{
  "num_attention_heads": 4,
  "intermediate_size": 896,
  "hidden_act": "silu",
  "rope_fraction": 0.25,
  "attn_scale": 0.125,
  "init_std_o": 0.0,
  "warmup_steps": 200,
  "max_seq_len": 512
}
MLP neurons of a small language model. Each row is named by its layer, matrix (up: input weights; down: output weights) and neuron, and shows model dimensions 48-175. Each number is 128 + 32 x the weight over its row's rms, rounded and kept within 0 to 255. Numbers have three digits each.
After each neuron's rows, "fires on" lists the tokens most often at its 100 highest values on Wikipedia text that the model never trained on.

L4.up412:124107144170140173167142139115161111101106091087126103144140161167083129113148093051109186136120118130093144126082126153088117122088138124105099130101124189114100103099112135152111158132175186144156146115141123122100116099120110118152114055089153060108158112141112173116141132120117074146176191208085098102124172092113146118138111123161068116137128133157144119106154109160174081203147
L4.down412:128117131107109124146129106137122160151105150161220085171124114094122110137128152112165087134102087159146141117138113148187156121175142106151130131142089157087171173101117178114167077147142148142117120120086171190175066145162065128081111158120123094137094105092130132167191163189127133181080103110200107094142134140104096134159095129142131135166126129110137129144121134196126097168072
fires on: "en", "[", "ent", "ated", "p", "ers"

L5.up258:213143141127146092135121141122105055084150162084160176138152147086079173120173099099084153084127108090113190147161124120132179122147181133162116153195186152132132137121154109117149136103127080093100149133165095099140138101111122126140121094131133156152076140083150129158074135104178115153149197090112097086178143114152170134079103125107188059133135187112167104132146122081132162177147
L5.down258:131164122156125157170073117108126140179062039140141085127103141184150136137081108149128104136095124121091093142125081116124076109110126123164117106170145132131130105111127125156106167122125160150171138119160094139134051143215161125138110106114075097125179093181128096152186133180124127090134079118153154123187122140095100142157068107141139094086152140121125136108096148158116125093066
fires on: "ur", "ver", "ep", "e"

L4.up878:111159099145123193157156100120220164139088165139114169124102111174125129099080162092118097194168151124175158122092176109086160121145092111112102125092159085118142112121135048123117109178142112072137160114155204121120106109159075136132131106161106115115106123143110167112085083128051106099162174095157110160093114174134139197097165150095139111181153172176153203141082122112180200074083
L4.down878:157107147136128167099165089144180160083172133155124088084184158127127105119125086164161087091102154168149094182159128118112102130123057120153103111140108174087078169083088126119117089117134179177077076096141132137124153139127182151089105141065170125153159162120168138141106131124157178125113140102129110135149117152109148151164123068104153166033173111126082091106173108121141083113116
fires on: "==", "k", "=", "ph", "le", "ign"

L4.up690:128160090187140154128120090113114119122149108106105155119147150125107095190134140114122158162132106108126139132141122122101096094163141125112194106048081128116130148125068080195139122100124105109140165110061097105109121100138090145108129137158143086162153145079099116115184133164124105145159129185084101141077141132109108137107086114142133183063176103158181080146148068118084166088130
L4.down690:085123187147108099097183120094135138134100151084122152116087135137136165092138149122185069144085153162151102179123194133143143168127100162142159065125156048129139140150134173095097123154177158145081130117175179130140158083124155125195108139052132127097147107124098207125051114089138173143146127127167102121132078108137154127119164082087171110174065135152136208107080161069120140113144
fires on: "d", "t", "g", "en", "e"

L7.up427:104118173168142185133128087117152174129142124099073141090149186114139127129104058105147132171155145122158087127127147160121168125135052106120071132159101099113128132168157128130093142171102107161130097115126138129051107121102103110114055140174107073137154130110177093109085138154144193160114169103124171157061105185152136079132131132101112075099066109204039110123131165126139125135126
L7.down427:158095201141185116104063130202103066111117173139134171128190069108142093042103141128135159120164116131107122175098137099142140160108147153120086119143147147121109120106084134140133112149133077156087121162114173157140175135100106139145167141132180140135097100157092103133129094132159188162131155097179160145122117137154082197133089131140108131158115119110102157183155120121105124151164
fires on: "qu", "x", "er", "ut", "ic", "ol"

L4.up727:164122106119152065115121118135067090130116220069178128161118174144137121102132125146053148132084144164093160157162100078118165126179143136148081157124140112136098101100074180105123161110119108101120153152104111079062159103104127143126136114120104098129090165174130140084145125159178150156123126144149134103156103126131169130171118126103170145094043096097186117165073103104052176173156
L4.down727:127163121132098140147141197143139082140126084125120169099123113170176085122133145172097120114241198206132133131117155116101106169122105097111178122060112162138072158142141111153131126051135109128122149108131165149178132167140179114156105129121131146125123150117117133118080129153145182131155172151141145180125177116145049139103095143131127129115148150194094108090130201172125064116060
fires on: "ent", "ak", "ep", "our", "ound", "ver"

L7.up695:144133118203137128143146125135183144116119046167131090130194146126108076104128079131185166136139138068102093141130194137117078138120123115115113108134189119170115161122152123110133120111123115107059117100106178082111160097155152181125181129136187069153188152107183111229111185070104150140132155112107139102119151147104131177129121158148128118103124074088144170146070138092148087138126
L7.down695:157185118163164126099083133116128118154100182045108131109151095145136215090128128162031142116101136168106147125155109140106126162115134111213141099129098132157150148093115106144131149159102118180165150117083066156095113132153161164149108180148115080106124159122113163094149126153076102127108041123125118122083157115144118169096114125136134173093151126113097127138160124205097157161154
fires on: "h", "u", "c", "a", "e", " 1"

L7.up798:108082187112114079151157145120102135102134089137173125106142122131157138073154093166166153143154126102126105171159095149172188108155098092155121190075146156140154122129204145142131109112090158105113143124113172131142123157139138163172106116082118146119094074145090134146086093085131089166180148079105099118107127154142098073088111128157143094172164129129141121137174041178156164151132
L7.down798:071109138110158100116108090112095145150158094114109092120120147088130088130111124145103091105162104182090175084206106129132130118148138139124237099075175156135078127092071142128093135151083104112073137151147154210147115120164070168149049088109165128085107175131121177118139155139170129125067166171183174072089122132103097154125132121108140126130096134104152151062169153101132085168146
fires on: "en", "ch", "ur", "own", "v", " |"

L8.up58:141155175141096104149109087058151171142112093109130120045124168207068138143169146080114189210128118060129127126154147159129200135106144148093181115117123156134163126113102140080148098143071133095092155129166122076050189167110108137166083101136117132077164194137178129105154129134163102133103068115129084134082143133116089081165158141164138125120112120195128146131076122140166127141106
L8.down58:094168088107120104182230117153160078094169117147130109180174106106109082136113147108121135103101130175136149152142065108046070135168084145155092136184102095137052176121162130128180128131155148149148112109133151091222098077094139124120146103174122162141132104089146098156110115086064131160068124120150190115139082119137117174186077148060115143180116195087117155130150133058109092121163
fires on: "ri", "le", "u", "c", "er", "00"

L8.up239:113124184130112122125129135084091075080150095121164141157155113188122141156107135145178202160155099155100149099142125068141111102160171080099093093112139097106156139191080099064158150100092118090162194088178161164153156112140170169125139147136063117179172078069079142129159152148137134108138130166142172136165093101138155105117077148164127167107097140080164219125065090101123155118147
L8.down239:145168157170135106108149125118138165189106176097113107135079133055133138154114114097070170117142067103156096146081078150111115111135131117136186091119166113140073128142071109104132098132111117125109124111196097112092155119105144126196146160127127111151150104179125063079109128110143098179142125074151181101104101174162044130175129065073144132195144156116154078158139151137122111086087
fires on: " d", "ct", "ult", " l"

L7.up707:162129114178123063152130146102102091155126149137100079114116133137074201120153094159151148169133096167085156092113096124049156148116107150190209077129106169137103130121192138124105117144109175160169107161173118204116132139065116108106140143078170144130097157135171083152134104113124136120082104161089083137193144120169103081074141183183126140132127138139118097160135216155156157106140
L7.down707:118186138101129114130153098124146253155121132087137175130101083075104134147099158083088158127086164148119148161134108155168143113135172145065055137113123107085122091165131139136148064114143167119098134140123112151095148138142132130132142113071089143205146082144161169132066198129084087142125146160080147102190113105130129158137108137152151187138064142105174098128194124123107075113083
fires on: "s", "p", "ers", "er", "ass"

L4.up560:138142169166090155147146052118142139174136100100185103108098126142118152166128066091135075163143110074092122075129108106060128111121117155078147166160135172127173088154156054087129135155153183170126125158142119145113113087116131122097161097112071098181097137119099132117111143103166124171140179119140083122096143092178116097142090142087105136136134169136081102083171148108104101087142
L4.down560:073112128106105136153159180139149143174123145149191110084129097083091126105155164164125181155159120131132076161121124144135124174182097154108134102130140114150129188112140084145091165094130085085117174153128137091074134142099160136161112097114108200064137154100106111049108136112147146110119104089173185137156107055087078125081131171132141158144165125109124132119079159107102114121136
fires on: "b", "f", "ver", "h", "t", "eb"

L5.up374:091144110111095148130162137131119112122112138127134104068083161138135051181118095081127102105193134174083141065133114118080152133190182150098161151118063128128060165081129075148106136125145159113162105082128204136162133094127116145091134119122164122152148161124120144108097072068154143137110091143115096122088179187129127109110124135089117157124173158066084103106142122164123138088142
L5.down374:162054158174151097124127144164098186149147146131148198192219154123151179112112113173148122073114123105159107150132176096143127131075098170139110076084101057146131089138087159101164185111126154140078163085114093161073068133042175145162107146123086182068138120118108193121095133147152123125152165080119140102168103036156141102118106087154097101124073147161101146139130183060082113161125
fires on: "ld", "b", "ge", "d", "t"

L9.up824:088144157102110121140112184150164128086144160085144108144153075098090080145124092171142139113137089141140194094115092151126109057098126147159089132097108179158203157105093178111121088150202179157147151107090131110147091099141142143123105156174099104142123121120140150122053202105117173121107107196160118152113132114138129173187207135089153126113161138109152067093135067137125136125145
L9.down824:128102116048131117084157108119180078154102109083105094155184162110074155130163198120090145171118145146149093184103167121099117170130145107121208127135087099155090124167138121128158125114088110133160156086156129102142097155139098165115125112115083176100133108105094122099192116120155135084217073063054128121163118139078076088127118227165134133132118149143193047106144144167139138120123
fires on: "un", "ed", "n", "id"

L9.up702:166098120112141127156134121162186096090122146112085143068113118035178148200156110077142133193076111122157152112109150178094081082183115183089132121081122150078103171162123100160126101146185125113098142115144090144121088093094117102120123110089100112121131116122065163157051151053126182115112211108133179169192126134126175144092125090143128161125109159113128150110086133086115116181129
L9.down702:140161136171045176143172100154118048176148151146101093137116078121152061112114153134115157120123133132166126125160105142121169146084163133125127089114121101113122095112097201128136141112142134111160086152143094078112181141123159167137099162156105145053143146104080185154128141139115148097117078122106081074119158097103096113178121150111200119067200150134147120089188099170106143136042
fires on: " s", "k", " an", "n", "in"

L9.up532:137144109157117062161128205118135123081145125108132173073146108102166161085092149142194138095134131138131150103113119149144172145107163141127177165100093085141068142160137104120126105130150115135086092112134179162072132044149113162162112102104129152084173136142120158135126119150095104116061123091122124119086168131176164081141146120180119109136112131168152102165090155135167091117146
L9.down532:166138105137161117124143132039154099129133131059084180129114155095154094123152054194203155048105173114158143124142030131119155145163212144112133059096156150119142103146129141154112155127136134127175106137118142148104130143105138096133147176108163084153157097118061189087125161157161061126157103070120145121161144129102183152091151127088086109131179070175068125133118160137175118086118
fires on: "or", "her", "r", "ary", "ent"

L7.up865:158185122132127174150104127137177129185130149164181128178120152151113144172133080113108088153142082151083137146065153104069126169105151125081072099173102164064105140026140143124130102095101154113134129141094122193130104066169115126132092124150142150206135082129111165152138140114134154129119095175160117089122112143151113133118120108114106165137130125128130117179167197126097156135112
L7.down865:140083149127213102151057126139122155058134110119087089102069104158121160080076150112126120062131110119109145133163119123091170125119048132155170123103095111166117126125098139049141150126122169128150103151149108101151145059101099085091074154112124145126122151186113114106138077137140122141142145133120174148108148087162141202144129115125153120126090165154101149097181145154154153143145
fires on: "s", "t", "ro", "cc", "n"

L8.up713:136131118138136128166123154125166136064146090087127153052175175082127153025158158148155133120124073151163151180146101114120135132080143154091123145078088143142098164186152142126103157160153124172150052188160151125093174078111073169122164087117149119101097151125099162084124090091109130154076072149132120121153172151099120171164129172097158175125086110137101180166155123175150103139135
L8.down713:142116103117075155111164125091111156110163125110136153120163082110165175126122073181128119111140095137154087040143168115182147157144115134128109126118224133126151084084144133153151115112117106109097121159155072109199132106135150082108096167076141151142149126133143120127128123127149126102100191200082106146171139107139053125079157134161082091165168184106100148092133055132061098135126
fires on: "r", "us", "av", "or", "ar", "as"

L5.up614:111113149173131149196139140128224130159113146109144067136167092159098138159122046073133111114129097127117140059166130118155232144124148140151126100112126127106080108127167161142123056185108163120160094152152158126089113128158100110130139103126135160104150119160176178135117094109079094135060155174121168106084136120126172139094124135090076136102111144122173105192143183116189131172147
L5.down614:145160105140107111087148108127125223140138125161128163144140069088103150179088117140142153133078096152086126090163067162101150131119202039115139135109123136153085135100155111137176164091139096074158119068107130114170122171101050132174124130141175097189144118137133168138133155126109093127175169178129119103151131121145140116129146151150143101137122122155134149106151115128064175126138
fires on: "ers", "ion", "ors", "le", "s", "ent"

L4.up676:146252121147083085180129116149137109147130123133124049104116129159103099165087151151138142149147121114108112106107125078086102184094119114110080158095116169077108124122160138127154096126119123117096131139079118169078098189183146042119117136126127155189124103127111193162142114018150144080121165121124120179113125171103149109129090090129098125120143160099156100112115159121155169076171
L4.down676:129101133138212151112178177105155152097158048103095167140163103153156169164128101180083133100102150102127110147118234133091139119185097129180171056139150124102168172138094146085125143116157151152153079061162175087137118110142055169160102111096161116132130120118135084098144177158160119126142127144125124092103187093139104111158176140122186168127186099092103146147125090112130089151118
fires on: "on", "ad", "art", "ed", "ok", "p"

L4.up256:142147140115130114099148123142091150089110053120107123137155107165150117122137100077162130178117108114105131157150126114177149166126105169152073090141145097146139180160152097163141149114119084153070124106184130175167103134151116123104123095054103085185150167103109172156137083058136125083085192083158123122067106080111111118118145129146151078170134039172151157118130079120125148159124
L4.down256:105167166167156106084139169145094169112142145186122214134139113105195082112141119118082150172121179147125137104083175107154124093181117186175145105091111150149052177082127144096131094125093116140072079136196153145137173137120120160083058174085100091122170144087110126096105100109149190166141150126144154110137111129131185120151175151148078155174095155105117120138155119127140062138120
fires on: "le", "ue", "re", "ed", "z", "7"

L8.up510:101089160058066181112178191124113160071162128137078127090106142048155080140114125102148112114186141145077156192160175093070122126179118194155114114161150079118093040155150108144183135051125172180191124095144154138127109128189118096155120090159127111110122128164114115097136108106140115144131130072107126179116145161118139102138068144085133114146127125120151141156172114146086127128123
L8.down510:133127151136133139098147126147157090182140116182178148053162167135079143118168123125072175153149104094149125103127126114124150129089186150106072110131131158151146150085092111073075170113142185127161127143085132115100127141062129087128194112105095101150075156196118141161109112118114159147166158084120147136097127127179109131209164161102159087121057076099111124088044194125173159077119
fires on: "20", "t", " 20", "d", "on", "lect"

L5.up740:159151154117152135165122145134097081145165071142172124119138149096106158113140082173099168114182075065152127144121155159161088167143087106150172177109133089124116146114166134156093143137074135110205093099099095186098158172122144147105127135120094150169174184120115116154219100153192066080114129099164145123108110143189112141113081083136183165130071130116111143087110076175117140168118
L5.down740:169088164083096105141088120110142105152090190137143173105153188156135073138132131100140097173040149172084157151069112083104094109151178077120089062154153176127119105171094144103137089116118137154091152103137149086111142110105136048135139135082109119102104111141146117085091100119152234126143131185111093133135183140042130186146090134170099112061175140132172114130114138111170090145108
fires on: "es", "le", "e", "s", "est", " of"

L4.up298:120087160173167113177190149070088129079091163162086114183136135115117183163136124142144094146133143117097110082194178121190140154096151146150120074143105127188129136131141131080116140109157120108062090170123182108144087105162082116092130116080108104127080108100157167130092154089109142170137108082109109099051061141148097124113119167123098121138133183125133122145127069181120108142123
L4.down298:111198119123083155111081096188209185157146118127123116103120136140066105028122181085047192113111113122136149136065113135121117101152149178175137078165112087075147147097120133201091145151086090159151185076106175222105155127102127125102100138133117121111158124079124136161138086159124127106131150136123103176155157177137150174146125087109166136115134058161127126117084170083081071140137
fires on: "ited", "ge", "en", "ion", "ow"

L7.up449:097162121068124170139081117042132137167133124117140096171188154117081155169115069150081155136146111118104090153107103152127131153109120155108106087159104162066112159095175154120067112141158097134119143143111147110068101134176146106121121177129146115202120125131110166152137110144084194099069095091194178137168127143121114164149114138084158091116108133131139120120168176129112152069150
L7.down449:126094135161177154144095106164114165165106105065097117119178089129103122097170136117116166116101115099166158097163175061138091141144091114113172135168103078167140132107144121120137138072133124145097084131149149162225189110131124181162061154112131113113141165084104104114137071148139081102185131133137088154139188106083149116117177111088102151118129090116129125090170081171138180138100
fires on: "s", "es", "al", "r", "t", "f"

L4.up31:094199110145070146129062118081125107148110077068064159124105151098144131158107147092104106162091134124182145054163083139094147154073134149155138144173108182147136202180147123144174155087097090133161142102106127081119129128094090123136116088111120193231133162128158157127103122042146119116074095146116126146083178162123105148168167092186146107108148124109133132166119143078109137137107
L4.down31:146103145105110138155146081103152184120151077086099113149116081125154246100106167174092128124124187112091138115099164094101164145098110121141088238145111127082079158129098123124194109126165128131181150166136171092111171147079140083147105108137095092111148150158103130095159142136125122107129169147072065149173109190150105143127120071104143108142141131098086146118149171174149101102123
fires on: "st", "r", "est", "ri", "ool"

L5.up181:158158117159114156130169142126149096142151095086136100162112092161162111126148076144128132129108099126142139174162133164124124135167114205162096090119150130123119148138050128122139083117108145146096116096142123182147125118151133116082118050106149059133103137129129172129166123111130056128099101110227083109119170148111099172146157157167136072080137116102170169103166128154087143100153
L5.down181:129186100127167121112126111165126122113110184148101150101151085168142161068108187141134101210201166150092097194124143196125088114078131152125151163109163169141162130113098150110139096118181136108125134150120169118124108132131120116176126172132142115106128142144089075100116103088099145127117087161118157133121171164078133112128171081121127163134062166149093123091130082078104107153065
fires on: "re", "ore", "le", "il", "ro", "our"

L5.up627:094098148137163147126209087153123089111140113156052140102144149182137107108095143105101143079107138174132098125069084137095107116094133071135124126137132130121165158097142073135122120165116133102084112126152100107107159047161139132074084104094093151150118092108159194104083120143090180116113197130136134113127122149111116196094104144184097076184154115185131168114128192124185118194148
L5.down627:176166055129126125161086183117132213126126143130178069151100111114156086136147096166108179151144133108128113166182112041132172102120173176094150175072141158106059105133101150141137150161164132143109125087100153150131104189113134153220143139144099166126092127146138085123123094126158060108114163128102180122145111098118113149145138098054131185111179067078149120096107116134054106103174
fires on: "ed", "b", "al", "p", "ac"

L8.up117:080171055174149162108100167157123124151112142147072102118163107120158098137113145122121136123124173148183127083122172130085100158135112156135148182148134171122161107139123092152186168097094131067125128078132144151137151106107135086103099131121108163180128114133140129160111121150109067069122146073147165167178106111131187131156121165148152095178125071103145108160069168145115125057142
L8.down117:125093151161162105130130097106168089127085101080136141084097118144124110105172175146161085152128111089152122105116124090110161141090080111135122076151074034123083077153128160122097122161150147164121162139092170107092132155143141140177127124162181110114130125098100121143156132185159132123134098175116078175110148081127088126153129152098145100156186123147096099122111140185107094143104
fires on: " of", "r", "ar", "st", "a", "h"

L7.up342:138128118161109071129073124158136125160082197159075140147133205054077148097113124193141129169118146128138134128115130160148164121174073104132164124102151077102168108153171120123100160100182149082098127092123160187155138150083152152136100166058159167176153208136138141075160165130096167092127115129168100165138154108114108135159070108171160130120102121150220102183129106080049155122076
L7.down342:123124077087117163170177145148115104173112106140099170150125100114168133115113109114096108076149159075104142091080108144094185081120124143089102111089161144172092185123064123143105109085132169138125193112128124023096167162209101127149101118178107073173124118137046149154105121094143104131182106133135146099112147098171169098152131146163125140171096113082142071141147175126176069116152
fires on: "r", "ent", "ine", "i", "p", "et"

L5.up568:136102126130101141108103125113122081206177130084167126102146166077144144075078127108117089159131161124153119140155163135153135119075208148130165089156161096116138107125060114070133109154126219129156082176127152057110131119181103105193108111123110135153161098055110138096197178169105141062155153162113104111128164128158191196170128069101106155095078101113100131162086130133144139143101
L5.down568:182085120137146107109148189137110174182077125146160104166141101165151114091134144134154143111165148120105133138148109123172095134135141090137152214121084122116152160169160126129156083118182103123146131137086128146120129093156052157081128142062126102101081121169144116158111181097137155129140108105122108151151073104128103172072123146187167157152115104056124146123161061168071114140088
fires on: "u", "le", "ig", "l", "2", "er"

L4.up466:149136121103132149141093153102166112143111116088162118115165161180140129164099194159134114126119120189118200089140104154067126135131192075147096165101100112078207155148113089087031145172122108118192111136085098163113109171106150099109151136177142066144074161153159087121076126111123137132155162154138076126115160131165118134157154161152118080089159133095136136095159146156128156092077
L4.down466:153083142078103095101184173163180157126146107113109146107146102143126087074150159128089161151073130106144105150098170059114093147131145085123116131124117147099048095137149065136176110129164102197136108175173151080095048127163102133140150129126129093170134154119118106196200132160158084103106134158136161193152119156126162121155133128133203159161114122127165109097118116098135152133126
fires on: "ap", "av", "ed", "es", "un"

L5.up112:179233127089141172125076126135147148139084152137165188121121186110063130155117189208117153117150143125123184116105067100142124137088137133109111122182148132115119145110125139118100093156116143129130164118139171103105104170178100152133141105105188128183104104119096062145138075133133199063092109102148153108190111161201173185127136174134125145134112091203089113134127097141168169108123
L5.down112:071152142081128104186138109121147085130109091183115118146192151097146103130091145126052071129146169160127123111128135042092124087136117155101173086066131105127114095188160103109158127141150102160120118121162138138141129099156199127149107175130101121104105193174111144213085101125125128191111136141083078147105162127121092076154168106113144123114120179043163182067108142131139060135142
fires on: "ed", "f", "it", "s", "al", "ens"

L8.up26:112097126131124143153124103179124094095164088112082163144125125147155094099128113176114099110143099167112119157109155153115138042110110120131124157160099093128104139108056113105098117118061151128142177104139215139153143051149116166101096075172157084097173177134121141147125089070101185154136097129207156141103156120121123129097151110123132101122130165119058149095108144164078126122114
L8.down26:168119193108162142156094069125104145067145109128103141141202065124138116101113110062122120150124125141139157117159163094188129123100103183185111162144151070107152114082148153125150140102140078169177147108129124145109167100041185178168151143139170176140144137131115156102168072172156134089097091101151154100115129073163124113102080121121109148136208149120125094162107101124103132113142
fires on: "ur", "al", "d", "r", "b", "st"

L5.up226:094088120150086109161113153074177131143094126114150138160166126097122097155051150119087134041101157177122077140190121112148110175098149130120144125118158151152144171164151135114126073178073160105146156163238142163134148120160060151103108103144096139154132116152112115143112103090064055182122155186109149099107161180193168132129141175150105166057104106107100137124170102139119114107185
L5.down226:108124167124113142110118132120155144155145107157101063126144102135103121096157126116196138146123140148131171134158144163142086055160031124116168140132115176094070068113107147116122147055145158153141107102151169137109143130159157132167210136142152133148186149123159145119133181123098067140104114158128159147171141123150123129070131101090174142153170137133133122141109130098077121143058
fires on: "ers", "ions", "ts", "ide", "ors"

L8.up645:125137142202117170098113043116123138092130083076179110100175100129138109162084123102142097143114136144091158142132102099130156042151085081122095135144129138125118177135159134142121119141126120118113055133155110176105091156144132114096103109191125165160103125086204064137202161135162077104135114080135139100113125151089123102114145134169093074169091088165068143180141109140107078122141
L8.down645:124086124079075118112132122124089117152136169131084181134103095084140159069174130178102174120200128066119166042150089065098133142123162109199145104127156122109114156142113118151166134139094126123132125159123155145137143139144168108146146096159118082119108136137109168159127196130126137146151139102134112119091075096087136098199136154122136138040161113080174150148110128144169141106071
fires on: " w", "u", "er", "ol"

L5.up887:148128119140114133175171163164105127138192047125140135156157136095102167095117164156174123126119106064124159133176097130124143138139128111077139145111123119153136137168132178150202106160112144104166168115158109171125142129142103188094172068161111144137122155132185141179197134094111157153111180147166124089095159136122139106126117160179118180156113195171162182110107110071087121121091
L5.down887:138106148157153137120180143172118166162111180071066157183145118158072145175078116127089069126117174132101105097151145128152124172139152054104137122134153164147093132125144159177099122120107106187107108152115176129127062153091143074175078182064114113137135101161150116134139132120113093144175140190113114142087085118195155117119104133107132126080086055145132132109152182153133165130129
fires on: "an", "og", "ed", "s", "ear", "es"

L9.up287:145103129111162112082113102119156140135132086109129124118109113098106115145140074103128153122101159084139142101159108179102095121182166120140146125128111152076118081170154134109142128159073141144174088093103093127153050114131149091118113130118133119107131151133122131147119126182148228050076125110168139186165089185132171172101165147127129149137072142085120094098115145141143085134122
L9.down287:156172029178088192100134131143176182106155113174084157096134109104121182101155105115127162132106135140088144124174132089158152106113118159157128096108113175140102099114161120100115071085182126150133132076111129132130115073137094127097135169148102131041080058168120118178127158137174140127116161062162118133115130115102131096060144117118119182102150209165176140105138082116187168109108
fires on: " h", " an", "at", " H", " s", "it"

L8.up681:109096128095170154121124151154103087128162093184098099127172159147128102092112135111189103159053178171126154174127119112112207114063113125128145101149181160173057110146128121142096126180148147143108110092155140152141142167122151139130149131147124186086072153127117106072106068100122184150127090155159109162133132099101108106122114125188150122104063144141145060178156081103088095060170
L8.down681:162135121086104099128163118123169170129110141101179121114146187146150139114106075132186095118109144179141174093143135106092161096137144136095119167176116139124117154041159173095098123077086136177153090066128150085127106099114109121092158126137111054172120105219119129084175144113138055147104129167112113193115081116121138215119131113130112169092166150110134150164055151107162082184103
fires on: "ed", "-", "v", "er", " V", "h"

L9.up10:117124168172164138135154130113166026121164123086161171162124134106126105101189150178112161100076154166168159090119140112142146130121182159116108234127186120080159108170062116118138151148152176113146118105127087139105101098131129159150079075095105076146093083150121151148167099117147151064126101155154132167115135185114163096103194074127095122089138145111118169163122137124116089096138
L9.down10:161162122173152115159139079059143178144166098128126070170139123199125136097097119180156143142137220145092138158128125105131099124108089104086096172159098156147135167118125135145088109089181171119138069150085096110105098145117138043144158170093101151164102108140103060126143128127129112126185061131165156134161068058120132109055153149185087099204147143155122144088104125123143116112122
fires on: "are", "l", "er", "re", "it"

L4.up782:162142183161149140157139143177098109093121141150113162103139151109161091173151103132107178153107098082150116159145148096108215099114115187111138114172107138103145118131131148144098093118090133087026203044174096128113112164157134146143117117110113093091174153130147126155085153118128108134102176133165134100123088105117171120122095160119093100082112141098154146099087065116184101133118
L4.down782:122127109126046089113209125138127176131161122092104115142119133134082144076079146157098158129147135117126102095129096125156090114190192093084119130104101097134114098115068171159116093100220113127193169121086114187111106150151153098131182168194150127173168115108132079142075098121143138079110049122062156118133125155139060138169148130127123099136142188114157111114153119116121109166118
fires on: "00", "ue", "n", "er", "ite", "y"

L4.up123:138123154174147123098105152123174083182146175140068061098124127195156187152142128099147093211089099115138150135074129171084098121112116103126120152144187132134113117178111137132112088092108120138205072128106109247051118078123145126121154081169121138080113117165079141154161085133148138140070145141158134094132142140183114155171116050127107121085176107111100098160157145114129135101155
L4.down123:123103109152170126120161129145116104137133104086151105139144111128118180082121168099070092198061104062106134120125134126133113150104195152165142187150165182065113114149138125129114120096125123156080139117124117124121139122105122084220186114120146121158105067155067156135183086109100140136205117118162118138145194153086094129077092116109149106121121050086126157121163128094130090130152
fires on: "===", "-", "==", "or", "ce"

L4.up769:145122150075143102175130149170119137132139156087167104151094121122124085123059073142121156109128152191152162103164158137127124114185113145068121105134140063122212170095124125135162129120099161102174121086108158108118173100141159091095165132128090183101163156076114125135156136190184131110112107199159135067145151121166188106133125110143126123086079175098105149117116096172163041136114
L4.down769:137058164145178128193124087142152100106108117090144110119171112089105069129158117111124133197160128152131117125106078095114099109128104099168081150172123222118070125146155088179146128063210116163127162103130143136130085088117115135155092113129124119124127089166159100108126107126073150127111161128054135158129109097106098131170091182130143138167129153143107106138193153093111111097120
fires on: "ct", "ult", "ation", "ug", "ate", "ight"

L5.up777:087155115188108148093083059098166092123058117119160114140104224129134076096120119095166160156096135106113101136109171117139189114168148144167069099142073119131168128156090162109124136140116116096066096110108140080129161146142125118138134131112163089192168195119160076155136178138112197095106147179177103113169124120136132175140145178193141120084078148181149109151134140060164159126097
L5.down777:192110110125145160171130130130122121147105189105145132135122065113189137107089113140058085117191116131117134077131167089101072143111158110101165198102117119152063108149132068178099096083155166101137155117103139105197049142096101153074121064114139157084092127164191167084138105097126071119147155117088151157115096107154143147141152065093118126152157088133118142121132144196045156089105
fires on: "ra", "u", "at", "m", "e", "y"

L5.up262:166127107145157115120097170138176157065139046160053129167157158134130140070117149123156136151165108085070114135152127116147098077150134143189151128075131121093151160150166118157142116126109136108126138117095160163101183129168117136147087102104156079148093108114146063087110141192121082144135096150145157131151115070086140171106151078075136130129197134168090136153125099115125133133128
L5.down262:172144169062142126146089166146116128162167136108140121110039113177110121092142096051161103096049079161095093154170165178071134125135146177148108174159104148097135141103071100106122123141117133137132105152082155109134128125128091105143094112101147140094201071095086137143154103133148128160076153140079174133141098132165186137156095083184107119107151106152140174109140163160123151121121
fires on: " not", "u", "o", "ot", "id", "et"